config = dict(
    vocab_size=8192,
    hidden_act='swiglu',
    parallel_block=False,
    init='normal',
    optimizer='muon_variant',
    lr_mult_o=4.0,
    schedule='wsd',
    decay_shape='pow',
)
MLP neurons of a small language model. Each row is named by its layer, matrix (gate and up: input weights; down: output weights) and neuron, and shows model dimensions 0-95. Each number is 500 + 50 x the weight over its row's rms, rounded and kept within 0 to 999. Numbers have three digits each. A neuron's up and down rows have the sign that makes its largest values positive.
After each neuron's rows, "fires on" lists the tokens most often at its 100 highest values on Wikipedia text that the model never trained on; "fires before" lists the tokens most often just after its 100 highest values on Wikipedia text that the model never trained on. A number after a token or word is its count.

L3.gate85:423587557511498471449506528478428563485524460471387441422436520489586507473550510616502453482533453504476537482500497540495465524406466571504450497478490552617488447532544459578601521534521511460623507460452522452614570596442530420430458476480577495555517436546497532412494558465480560529
L3.up85:511534549567607546459544463440459486463415524471399512440492502425543525514476552596473506510635475400441577533465513532557584502504539606479508528511480495475445567500495489592611509527474555468526406402461510455538548517411506435501389516510531507435500519530451519456526493456362594521
L3.down85:505552423532497551521536448472430508473495528493416646478585471339472620551480523550490536566503487439531544489552483489524507496643516488449558463437511466537434550545415567531487462559513467474473486504403577541563500512592519521551403387504431487470499546490503414447467472481475603545
fires on: "9" 83, "8" 11
fires before: "7" 15, "6" 14, "3" 13, "5" 11, "4" 10, "0" 10

L7.gate206:495502468521464509524506506500458582463530430536551496508632515466505514532472505395645520448457502413440462358515510438521596489539400443566471532488579458445510555505459596499512566452488543507445525487521487484470452478545449561486389441487404555552457487501489503480468529534522556503
L7.up206:451477623479486494460509498482426509505579465380461478533460466615492431555474448551544469485499496521449513576455438620598516437466479535463515580423484483538486445415527490496462427443500458603597517568503460519434517633478487572517554447508487513521418438564551585376554467550477461473
L7.down206:469588499545573580531464532490463537444494452504531488460426389583483451485562466521521434520471524564526522430478530487465441535466446507477455516554486477508418530528577553462531476578478516472607523585511487414461525544517541511550449427505535565492480553542497477546545489471541572556
fires on: "'" 83, "n" 9
fires before: "s" 81

L7.gate426:476464527526536579441557389596469561506483473533482551453612551436554573508565433568504508477527387447602538529549488516538422477495433531444510477508491513409506495489416596470548438462450446562508513541461547538535555567454445460488533492504496527501461512489472433478527452530430594530
L7.up426:351431534496568531538538459576417571484485492427485466486487421555552570507426516531427514439528537450549460375561527429429468523564456497464486525524502519574538431484443521472600580463501528538495394657444525476498397471450537452538495534524470482486567590507516512541544533525509447433
L7.down426:478472406519576515522513504542546559535436510512456494531534512534580573547488471522501532494605545494500580573633467495554494461414446522503488579453564509437414423509484467433577392480482420535460546456503404523522525520474486434427542529581526542470493474542450494482562568577554482588
fires on: "." 100
fires before: "\n" 45, " The" 14, " In" 5

L8.gate150:496394431507461539429484464556476531474414476528572506425471480477479442436504487511481531461526461489486466452570510572354593405579448460486423490542473525518441479504498525513422488474482515561447437460497468543478504482504631529446504439563504458588464534547575527532484559437634526599
L8.up150:574474494520556448514460557497474496467512561482526481568464516484532480523487411593455503480467408603568520408477497521457599540526467518529463522441478565440466579519409531495536511560449525535520525397478547435532557445495537622502567501500446531622421592480591523473450554539513389507
L8.down150:389452465566526517432506519585550560482622459482489422442519444480553548451512506452525470476453508482448448511566521503500544467501491422587586460563514526525562395448491488540406541508431530514597459608581531523453465487547457446525444410497490421504498450449452520532518426510430497438
fires on: "9" 54, "0" 17, "8" 9, "ly" 4, "2" 4
fires before: "0" 13, "4" 13, "3" 13, "6" 12, "1" 11, "7" 9

L10.gate355:501528504525419499499481545524567557607534515494468498520443404527451335361456526540483467479494626518509552533482486550461491454553474483478601509487518479445546467494519420515496435525482457426520565457546479578445544494465582428488466447452545554457516486573574534411449641452555450447
L10.up355:536465490556513535542530567484478497515478404411564476504454434517385419473528473569554509494529516407498512518442545501504637462512499495402512505483565488451480576489548477399543472508481560497548474471623519490506544535463538396510407458437454531575521372518435507479533547460455536551
L10.down355:525395591506460474447408510501594578467524506598471528519570507460461594487519569542478407466518541532514531502520548470472446468525525622444598461479518465554495510528482465517516438456492474439484493504509460438450533468534427554487484418557477480567486520581564487434530570471491467491
fires on: "'" 47, " is" 9, " was" 9, "==" 6, " ==" 5, " ===" 4
fires before: "s" 52, "\n" 19

L12.gate61:504455533536520446490506520513596481514568477516485443526591606611532445441549479588375454526438473512554540479405440508463499377462468518427558529439555467537520454437537562516582534493479561535531546420518555506545496526464519468489415504540489521514481436565524414501563401588534494531
L12.up61:536549547580581530483516613393610450509519463444441518419522541525547513434459533543433606495525474520498515510466489561594498485483432457473514475542576479486499488543545552599428600499521548514564506485443465466458559423517564503469408509572502491445538515540485573503435496561468494520
L12.down61:465510549500480463454478586594501461542582450471525571534498453516493506467564487447461460428526581481548585432497529475592509455487427570490455482395490475587602458511548522470515545467449498562495545548486519515521451490564557524493429480479441495519421473524543469393569534430484464546
fires on: "'" 84, "us" 6
fires before: "s" 70, "t" 5

L8.gate362:415538536474413471458506379462453530507444488503501424540513415555415528607500481491509555458496507520516555465561572523484522429515455552465524537399536412514442438472505510493533451551520451525503486502452420564480434495459491495510579445521539534440439529600532545408555510511716526454
L8.up362:488538490504449528510533402404499498505483451486533443542494352518458537473438484527525541436438429502471545531542559482535539424495449507430591505459536493470415448456408463482536435456510468511560587472499411627474616462443367397510557541513575588470502501534505446458483445565622565430
L8.down362:380496441466524515421528519574551542555503590511566459490460457470500508519507518580430527538529543492491488472602412532494482475523481559495441497438561458470557486532418470446575525523556461477522509498478383497452468488518412501421422560517569473403538537491495517484587578596382524569
fires on: "." 97
fires before: "\n" 32, " He" 13, " It" 11, " The" 10, " She" 9

L10.gate204:469588523431516537490454464470515498567512473449535425559441455471437586544420470524574535516488421479530406517512635551486464443518476479516460595509507488584540445502498419499517467501541472582516527486416453549466540492487467510481493498385530467516512629533538563511567399547569430512
L10.up204:509621566463543521374481450461506598544539486432539449513515444482409528557443452506530460529480477535562503488453505555407363465562493499504556467479466549549584474577488452519506400484545524528505523501560390665481503475450363523499437520473541486516510555547507456507533406527570522462
L10.down204:412524543508525533430550558523466553456466528462454459461460461500538440522484362551461506572542421552543463464542459503432562487586510475494504522505558544476504473524448473445549435443521499508521526463469429492459490500510495471476502579511504449378496473465495486366573512663545467515
fires on: "." 96, ")." 4
fires before: "\n" 28, " The" 14, " He" 8, " It" 5, " In" 4

L4.gate277:496482467528430466469525278530553462470500398414589429482567467525489536457514532443458578500506496443558511484601513497388366522553487515501430493537556423494451521463447481496519533560459423573545539538485489515475442478487494500548574437472473571483495470496471467461568482519563506482
L4.up277:525487577525365507502422426497493489505544446451567441525535508533481577417505523527475520556415496443584550517612505478430465490513501525507361487604599398496461496402464441426486494548465469526454573510460526485484542491410496542496517435517442525433505545537419450451531482500477514486
L4.down277:462509492500507525549548627521457456535462526517477604457487501478528519519522514589521468539470450581529474573442487473474490520541435607501472542471484493388464605490557590549501466470574566452558527521507422477517528533522504414549450513474530496535570476481605440487577527613460533528
fires on: "." 94, ")." 5
fires before: "\n" 39, " The" 15, " This" 5, " " 5, " He" 4

L7.gate165:522575523450544441539570497479523515525557470559462368428521468563486473525483561519595501476502530504532528423513552528440513447448419509462568508549578554502557508456521580500463446514501426495517595492581457494404481529518487443524424389492491493553440379526491596442359470597502451461
L7.up165:526538528476511482494547464501497531496479555527516397573496481488593550503516507533639442459480610471556556507507531476469544487489429487543518577511535527474547562436489508559526424474440493459481483595604503553486509538515445432543552404514490572570455469544508543397496483457514481493
L7.down165:500592436583539566554552558504499433495453440514476451499576464643429480566466497493518477472535436459438435602508502522471490496476462514485586538491521498525468506502546472482492554486444443537661549489464442434531519507489536562452401553450465541498532460554447472565486540489580495477
fires on: "'" 100
fires before: "s" 99

L4.gate499:551485443529537452488499512524504526472541534565493476495419458519500447541511515388555519517441554560558528513548469409610539461462448433495505435498432514460445559500477497648447476497489568501502545527523496521557478522528435537598422477464403516552423522538399484515493537505605513448
L4.up499:483471448449531383489464545583458560530531570481475465409569454532585549618510527603494462602478604510624536461577499512555542533486551452504507499474461539533537407447476484500477545578579489523593444536430536426471526555589487484510511512486466496489416512414557471410449526586493470495
L4.down499:517561393524496508501505441535504519428515449529567499548440543479444486508504534490460523517505552519514568455534505464522526495437500430423492483482537571485440501508499552494495477467501595443558557474547394547502448555591540541495643399445478455441490563516423530532465454548534454500
fires on: " |" 71, "---|---|---|---|" 25
fires before: "\n" 46, " " 24, " —" 22, "---|---|---|---|" 4

L3.gate228:564518442511444539493551526512493535497521382430509454469506513492443537457494457510548503440534554466557535484520469458482494407501503510529611554555482579477459462454539527470553458515379506498542527466500465458441563486486475478453543462580504530560498447461444552423444484397516526531
L3.up228:520462502411397461575540565446433477541479575488518574488464378540410531377560514580583540426512513499506566475467505530456536467463443485512496544486530502487526501433521526508417498472473428469461474443521441514431650575461491514521548472592528524444461513484470453419526535526482499486
L3.down228:516554460573427450445521499517508504518507392445573551444540536453517481573485538457613480426425575547433491446405573520499459455539601536531546509427428504440490551501519530529546463509454576508522553541505454516488489427504439499562485493543535477522604443535408492579511487411481476472
fires on: "'" 45, "ed" 12, " professional" 8, " overall" 5, " fellow" 5
fires before: "s" 46, " by" 13

L5.gate492:510554459466509507487459347527514475568482385494461535432523529509536517481474512534519577594517438504515530497440428501519537373535478444461486511474482542611529496433474510475478505499504537464572438482583492449452441494436477459531504589566530501502456479504423502559439529541350515519
L5.up492:569631515480493547502481467484519578451425382458407521469471563458481497457448434513425529492545533389446471518575456490493498481493570434518463564509571495515441472461535480494531436543529512555525467535497472476591462467444485478536584536515409483547577513438427554483490458517511507539
L5.down492:477514453412463514421488601453467505580475474471472558451518511447537472461485470424429394556583531554563463491446498448550533489484467466504559466539473472448516488554532486471472505491493469515431496522572400472495433498495553481540480428488526437507476468540442572403497496478521543554
fires on: "0" 84, "9" 16
fires before: "1" 30, "0" 29, "2" 28, "9" 5, "8" 5

L5.gate364:524533538426550417520532464483548602405520484407415462526570434502538556593482475478434469560506556523467465462482475423427544536452457480426424537483489497590521584445445465547537521461594500569519438463544419491447485424473543444514487449443472459639531529465566512416541498493576532564
L5.up364:553514542524431489502471459531469444431538467519561473479438505511460568544439474434517582504506537539578449400410479497417480463561496498513463550467440504495479464494450520474579481556528455449438471564591483484551436451516549575512505508507477535670545468618423473436455508485500551436
L5.down364:519555474510515524432445545437607532538483532553552509482508552436537546506528489418550425524439413552504586525442584506504602503525484542502470523417525561434594523488483416551536513499409420498477471594513503411477525461501464507559417424433574573434573564425476463473456462493505513493
fires on: "0" 47, "9" 41, "6" 8
fires before: "1" 25, "0" 17, "8" 15, "2" 13, "7" 8, "6" 5

L11.gate435:373438494491435475475548524543545506441499509419525510555576432462425522497474535514528522515494470598585564491455532509511516560535447451483472487466500484485473439472529445467575556552477539551542559518519390557482508526477415458491539440556531539496541444507448466459537465525512511492
L11.up435:418495478422408519466504471544562413522499497485564444585576426594497536504435471619542445482463551511558525437504436503451484395566552552478496568514452514547473446528528520499604407502537501545517506445568459596513471568417450507459517511390537491458559484504473451450452498526464527511
L11.down435:439537534492411480479446555485451465483508516423565559538527405580490486524506508510481558528519484451555548508548509528456478500505500450542499561433606490488505458483458500455512490502494582503517517483497482553457485556474409494465411504582455500457551484506480450410506491708547544537
fires on: "==" 51, " ==" 18, "." 17, "\n" 6
fires before: "\n" 77

L3.gate26:455519502444530458549490555480489557494570539521442466444517484366492477529471552497533453473494418503453424496556506461514506490505428515569568541490427482616525464505507501553454534469502444571543521534524447541485538488574496516568492545396442533562434514557522491457466543414584534525
L3.up26:593519460516496515506530544458489548460530481507514469443511569451521588561487520422430441546429497447586466497605546507524497544454371536462600463369490515599480569500469460490540537548481524529520503543576493579546527535554403518621520589493568529498482510489465461500511520544501556528
L3.down26:593430404427474511526591491437533490566545504507601511496527559505490532502497514543485459525493553463527487538576503454556442568547459434548444451532509540438443443461539480560552483461443501531607484468491469569530531508569511542507560493510421437440514484492438568510455549613516483482
fires on: " |" 42, "---|---|---|---|" 26, "shi" 12, "He" 12, "Li" 4
fires before: "\n" 47, " " 19, "---|---|---|---|" 4, " was" 4

L5.gate330:558519550493535542540478590526518561527481467492483493555543513541560469502509476468594464435525422575526488540507514446467501356424578503441469449552520548515388445488563494492492488433522550556423460467534540458424482513395498529504497472538460445583471532561492519431499470557445467562
L5.up330:474491476547539463489524506549443443499470566528460509467532503480570531519509458518570538476426453548483487493527475627400489428529490590458463523469557503471577506563564495406512477431575622500487474448505529432618538499479456486580495522560459574561507518413530518474490464490518525583
L5.down330:495453509576516426497620499504458607436494490530469524433522446468574523553476504509479497445406417487545581496516459551489495462554423483577509563410496468488549483531533467454570575490461485390547494459494466490523485518580545462517535515615504590533496514449508614503509576502499456494
fires on: "9" 69, "0" 31
fires before: "1" 22, "9" 15, "7" 13, "2" 11, "0" 9

L7.gate392:551465537527565481409532423531382515440482551411425530525524548541561510463471513542500457476456457500469477517527462558470547552484521482495568459412530548523444462582560515433482477579508438512522491561480507508570499483502518499480506441507597445619536514514442563475443555491605510530
L7.up392:405462529487549545508489512536466485564550510542462536538495526573457553494460499540473492519523440513451502457563456510437383450469509445557474597483481580595622482485510520470493472635420574455480460532388498430505478524590528475559480488473528404587506492563513416527497458429498525482
L7.down392:492422559508425520540471511582486637513484564452570506511588501471543628544497520619435548538461429576507509462545458503578506486524452535489505576489441546442526496584522419462505521464519522515480540498553444559532589472544518513492430496399493610523435515404534564467543466486541560447
fires on: "7" 29, "5" 22, "8" 22, "6" 13, "4" 11
fires before: "0" 19, "8" 16, "9" 11, "5" 11, "4" 10

L5.gate306:522570448504469499480576447513453499538536481525568611512603487519483482459429471475504483552491482514490513462512518547491483409524472505495468554425439480640465517536598495402426521541495601481443514637527528516531453511497534429474432477482480524517432488533512446476445334468429498504
L5.up306:572499460555513444563509309551489517592550525521530516525518513568453482459398487457594503501561599586566584434490486515535521423587504574582557486391455534519549537586521457482524464609506614511482478493559510493519526514420453472532509513500483588475515513546492492476495452452419455474
L5.down306:427572523550487414512464565483448513554470437493522389516459581467597572477500609538523425430460458526491475548479472489479560575507494453474380542534493483381500448513472508548519506489459506516558457455503424524498562370565488426435454508497502441465435554573512501549501494556534490512
fires on: "0" 95
fires before: "1" 31, "0" 31, "2" 22

L3.gate94:488508545398506487518487449455539536581534503514444519536430575481548542588418537490463506458480475515395390531600530463553472454464535464545514480433532478558554551556386550473495517564546447521501497464425526458469447527641420561522514481429447521486476465540445466406541548435586450432
L3.up94:467502465534493427592525490434478568525511473560480510489520488481574519595478463549466527601436485510557490440474503347530507500485542418630484473520472492508460485490444445496504523493535410470514482510431493540490486463569452538484569555449455632547541511488491529449401498474615519437
L3.down94:549475492443446398529559539515417473475456538494606500566627423407471506567559567556524503460477524526574540439528514427506532476369461529545493476538498579509438446393530554479449573538417489505504492495482452529530465591577473493458539564513471488498572491444497559489442522559559537471
fires on: " |" 91
fires before: " " 40, "\n" 33, " —" 17, " |" 6

L5.gate119:571454492493518483519523500506460555501466425466388543495490645462523501528439406503510460556493525464634472533567448529559572363504499446498476454509510529460526423415528468421475505463504435553559532514547527401472528507439481548637540515500508518470484516496565512547431489480486475542
L5.up119:509542506544525526479557532416457525430585579546519542428558504583599499549481544496468487487562431484489407556475491491509562433546521533494526486566604552479458473479493444530519508520506577523511458473525597486579548550495450555548526520536399549420494481508508488573499523599470506542
L5.down119:587458497433573462540529455521552520595415483507391568530457510435567520481535497417495498535487557477582464484604495497507502500483512464478547497504466527458572500501534468356444617467502428455531513427528575491418400472498549464525436528599480436531478492509536535527459496511464467559
fires on: "0" 28, "–" 24, "." 23, "9" 14, ")" 5, ")." 4
fires before: "2" 20, "0" 18, "1" 14, "9" 11, "8" 11, "\n" 5

L12.gate222:518428480543455600459472442563430439491448542520498433565505510482606500399557510513441458468501587520469530440467475596509431516621443567439566476516511529510505486439549505490437491596490519473500513477507489476492547470409444423537575452515479500509497505440527471512391451492622494522
L12.up222:494559469538524508510490517596416438557462544480512494558584559531427500449623529540422509558498449465506504457538490484494547398507521436418560586562507527400482504452482632527530458554503614557548564475506604493464532464514529553561472499455495547525505462505619370568533582461542428536
L12.down222:522467541526552604477441510545447451538518521445522517472467477507574546499539501469504485478499480496446576487489558448449448514516497549556542468456557532432472506535535441492550512499490490608469463455501505577497439442435381456508415491592455448482431581554451577527506438487531500466
fires on: "1" 24, ":" 17, "5" 13, "9" 11, "0" 9, "4" 6
fires before: " |" 51, "3" 9, "1" 7, "0" 7, "5" 5, "–" 4

L3.gate389:486487401516520492494458574467421523468491517546485594539401562486576562539516483507536470461510458458587496500452517502574413515458466439617436569476511511472506521449556374447519508523477439463489472526556589441548497518485456505548486504491620447468501529540516547549533466582535505448
L3.up389:500498478484412558536471463589520536596612540585485538502499506504571496486469543581444504540505444520548528444529453386506591374524480517503509519504571465503530509486486518507513432463544617506484414483536534585468495499555546557457596521499513500456456555447567485506504512421577489520
L3.down389:575536567464549450479550539497467512502512489455494464486502528519496487485551544471561492506582512536518535631444415578531482550482548527413474532553470558588512425492447538488433461452473536542460587506529464582445505470545547498437492556505407534426545511653559515464491457487472516505
fires on: "." 100
fires before: "4" 13, "1" 13, "2" 11, "8" 9, "6" 9, "7" 9

L8.gate262:481469476540511596552568526481441549492510470526435580538568483513506542441412451452462502461473521489543392485491555535530552522534506423487435492547480434512536503444454449471377495398494509467489562490496537510414509516483525574535519475526534535516470436452526441425554482465470425429
L8.up262:470473525586502597596532458518538483452534521622447537507574547598534463537479471456443443376499455513548488537405514498497559448549439428462474472522465428484460561471381478463501470418377455493429485562511556533525468513500493625591579467509488564493507498498525492520435496401500456559
L8.down262:576482568475566520614536413485533410460544470486538453462533513487508513558463446421393446489425475502530550419537483575445510487564472495534472545505497475484539442392445513575438498477523440339514595496459447539532446559552502602511458550550538536491464467482451467464566498497448567499
fires on: "9" 27, "2" 25, "1" 17, " Party" 12, "0" 6, " District" 4
fires before: "7" 28, "8" 26, "6" 9, "9" 5, " " 5, " |" 5

L8.gate337:446499522512512442595596498504525497519439576442477495533490484579583552536471499539484507491539498414526483603593606574475485492585483497510602546394508570472484464455499506418421413441504435562615526482482504492505485534479526470528604472593549581531492481519415515469569507523496421530
L8.up337:424533512429495493571561543547521474536438536432457440436461473508572536562425528539391560454477526431566438565553514552507402528562513506444567524427471552465495413460494509459462467454452494572518555545445497400443515437459486455596602445588528534533460510545517568509592494530515452522
L8.down337:492487490465484507519532440553537492527515480499560534414515486564448540554471481528508577440469476484477480520595535574482526583586471448490515465426504490460535475492495532481545500428468494637446466462436484525475492544520481358502428445568511535464531525616404567557571514618486546473
fires on: "\n" 64, "." 35
fires before: "==" 25, "\n" 19, "===" 6, "In" 4

L5.gate321:476484526510467447426497465446476480526441547514472504358506518470477583481503573522536408536482561518473514517539490529436467496495472540505522536548477521529509523502502585541550454511465556498504595487431475528570489491560417513534401484506416480509573488609446464473487571474500477535
L5.up321:529453519453478505512496498556452504549551484432491437426495519531453544532474560564488522465403567553506438456610456455462555503537508568394462509546490528524542547506417504475585475487543436528529590458483570522501515455569444560501350482494464594545541454535467474504429545426522566548
L5.down321:558445497479454541455482555550514558592449469527671551474422554443484428498460474478520504514473467453563456496523537525556388512515508468515401484539437636490487485431453506419536519544482493427548490481510477524440442487539490492493601505510526445524454537514500532497567561488574474477
fires on: " |" 100
fires before: "\n" 50, " " 43, " —" 5

L12.gate408:580523502461491455592360376442511444389574460458513504547473528513443555450489535526491544556495498493462495451471517549467470481475442490518391627468575469605547577460511475505411528550496565577440540533463530522588469435530623488435475478468526449494518551600458513478527396492510540501
L12.up408:607489525573395441469460450442466519350417527497506574494522489516463425471480472567485535488503507430462567531422473505483505558558438515465417612464500457492592500588522488466494506475492573659459577493572455443481518453521458509423451536451476507467499519521507524467499447500543502389
L12.down408:493442472504566533509492502493444485499464561539531478498511490464500538496449483455568460463565531428570588503526560484465462524599604618442553438440503489454573568480573418531488481450544504528507533535585447543457495435472440458574630459534473571451462457507496459481482478430543525480
fires on: "0" 69, ":" 9, "4" 4
fires before: "0" 81

L10.gate253:494588538529512489530467516464478489524554489574482482446479505485445578510371487588564532440535557526552448572502590577504539535543413441473519500517571548509501636544466575415433545446445471487544423557578541528513507517494450594615545371513459430490469463354491594468499492528456509496
L10.up253:477478495495510430493482509520510533489547590479461511488453511552443460496503490544554520437497561529537397497460537554491448486467475493449496540447574482440528550513436554496510566442493555463509497569568455445508467498617399533484500494430458549486455565439416574497396466460395495469
L10.down253:541466430452516531453612469486514450595504487487596501491568501536469468570490498435420423499448430448459534463531470524534523509568484535418488477415525548434542544477531547518547422502480530456531582475407516442533499405445550522399541524595514530402494506559568569481553467451533511426
fires on: "'" 88
fires before: "s" 82, "\n" 4, "," 4

L11.gate154:488596476500432436435479492561562422567547470563464589522478474494547484448558606552534527488429519542522499519475542474433429483567503457542461487503646457479556498549401468489450486534527483474467469479520428531546394518505425541427506556390513507470480536421411490434524503559529506458
L11.up154:572468504451402503456504448466552416542468500479529483443507513474546486522499457491509498495521626509482505546572446525510455560567471481391461480484580433597500585554474458502476569391520443568504573459471488444452509475488603528447477537482410514414449460370472527416480615430490520470
L11.down154:543471480581478491623492519511521567436501425452459478582663417433506509443470574497525473475555430531498489501523526433528439564555520562537481469485513387440469507544567518493571581397480451471474486523475432481549463560464531479513451502395474483472538470416472514444482582455538502567
fires on: "0" 22, "," 20, "4" 12, "3" 9, "5" 7
fires before: "0" 31, "." 19, " million" 5, "5" 5, " ft" 4

L4.gate330:569535475502551362528383535547465457389485575555405524464491432640520494512488470515568472583422466568490532451506465518514527567512496466478513533548544438563424535442611469456515555533445567440497491529398572403449552517523467503520468486547488485518483465506492524415509481547443539517
L4.up330:498414464502514448458384537524452528472510451632392515462499473519530510490439480580460415424522456597503542489496521498535543512487463462417579468472584440570466544377547520613567503481487493396557464601500531445524538491452473575497442500561500486472431541460507471523476462655434549511
L4.down330:478534410412486518540486535456547414467580404589454519549620482524510485554508549542439478510519363590569448491544515536521544475496490411471557482478596568562485440454570548516425452542504516488519512477445439535481463482511508548539457484483409561514462440471445523478465507517480545479
fires on: "'" 99
fires before: "s" 69, "t" 6

L3.gate306:524501551526498526446466548532432501444479491511542553459485519526460486405438476570555541507479516461551455507536521578426484540524425461432542549485580551557515492475512535428529509596492509511506493544470644483522498492465492483523409427475480466528449459521434410511485552567499466516
L3.up306:517547407487504452525444553545555529565500435497462513461429483517426562632492509513479523520480332569502570508481477506535490477509479445419511515533532512390456476472479504525467508423434535486517500489489479446472464459392504490469485403462479498482450517443518509515528555572374507547
L3.down306:492536445500456413397517513536482412483488428448527543500479494578466586559471500464516536437452528567514515575429636535521559425528571441544509526468550508521425482519489465490434422464472420523577517513549404538570436497526403575485432489439513511490492408479465512531460517485476523543
fires on: "'" 89, "’" 9
fires before: "s" 74

L11.gate24:511545547519522472503409458617482448520553387395538418495595413572490460523431505535525562492500531490516467383511491495480519472450446469521456542471475588504500545500566490518479444453572461438531558500486474487515511524396408601485445501473423542486533424479465454428442506429532479473
L11.up24:488517488542564427514453507542503561520525478507528485525557440589453514571487411520487445474559478608494469393565507512503452583420418472467516542531501551557485665487534479478484494500504478498553601548462497485476529585487429474541519435428427546523509451599559510506500544453499440460
L11.down24:574633496551464559462456525556588508452576571584522584454544564446590537502488486442391397497582469582426503535550480474463517404563471578547455543509514450524484500542466509531452496403494497422483505557491468522511556478544558503542469407563512553498538538497566526557583625540431506495
fires on: "'" 47, "n" 14, "ian" 13, "0" 5
fires before: "s" 54, " Army" 5

L4.gate208:458521494461474459520500424530533463538444501478510532526491508467546478428400450526493563475452517433518512523443490501516559481445501427499522420506527480466496476508465431445489586457545563417509523492514464430577518483469547509446524538465524468456498404478411535553423541546549537568
L4.up208:436551541550573583402538460504578511508416512568427470559464539539510440597534494507437510496455507412561435455469526469461488506467470408418590524481485524454450484566593451487428490546540466473488494471457510582548524456525498497589615542478468436439487554440443470530476529435533509535
L4.down208:546465456537542506399463559499498528467549465526453490513516518587525492555451487439559393533508396455481480486488551490439449424511433550491448559545459512513535490602450541499521416495524447546494475502516547497519492588489432455491478475540396545444503522536542563493524469474513531523
fires on: " " 51, "5" 22, "0" 13, "6" 11
fires before: "1" 35, "2" 20, "," 7, " |" 4, "–" 4

L11.gate117:431533498421447448500506477521489467505560450462506372458475536517408432537484489498470396401535553514480466427468518512476549535509512619445522530417641615589621481518545545515488560441570483516484442453544461482519560457640483516548473471458506530558460427521533528510450489481491574486
L11.up117:550507577408479516477507571441601485457418391431535504466442528499490514591523530492442459490506459544509466542434455545396463493454478482582545543455486416617429490503448533471520498462534469507559492533502463452476516487470570482471468556526451521566520488550483487547516507578492581503
L11.down117:413406506548479445526535496502499622504474484544511531531524426508489548451527478560484523390522513572632482447526543560494437467513506382427457489369518528535486548461408499475539405495461416524490463576506426531425524489542557453491588536570573408470418502520459500463513551467387522546
fires on: " |" 70, ")" 6, "commissioned" 4
fires before: "\n" 48, " " 13, " on" 4

L11.gate425:583477577536499530516542403503509532445564516515475477513519473551574541463386485535515580503614477455429599498470535480482572586436451530497383514505631479491500440523594437519524558453493462451518473508481545432533506463429536465459450479451537449475454468526464473511462510474568497443
L11.up425:486563557452529532507441493514476605416553522523459499562491455520506583567467543478438527493594474488444613454466474433478538588428489560577464505441556449548454530502495460520459471505466447527429527441458482479490507472459527507452509411465577501452492505498491612500484582481522562456
L11.down425:480470494509518503520478437501567513536562474571567493574564507493524541540615468569538497430535488443528423492464510529479549568562493501544466542426470420474507626502528501569530531368386535518452488547463484574444410557519514546504514551544495581572450473520543418517456438450430548405
fires on: "2" 76, "4" 7, "3" 4, "0" 4
fires before: "0" 60, "5" 5

L3.gate336:562487476441526501601461455490519490546430528471524434513426515500441458519487567580516440505335545562544410483444435491500534495590415508481462456504464486559434495526608495547441445431490526434513582514481496585532497469517419493466505471434468511569510576497483512483461549561607585458
L3.up336:588443434546470419482438545560488484489515480554517523542477474536587527550528538532507504478542536461495468517533484469527496440507487587540423539529453566598526478537492512471518522523447540561435483471459580485415430527561513469532478453451486433457446421502470520526430483451574534564
L3.down336:451516361473507480576441396483541468526486537464552566497429492489484539493517558552479574494492568496521556619546529467528474446483483534519488506572526578465511572553532592485398516506504493507538560469577504536544434535578471441614553464489487502510506575524492504492531507527541448480
fires on: " |" 66, "wi" 22, "fu" 6, " Fu" 4
fires before: " " 25, "\n" 21, " —" 20, "re" 4, "e" 4, "sco" 4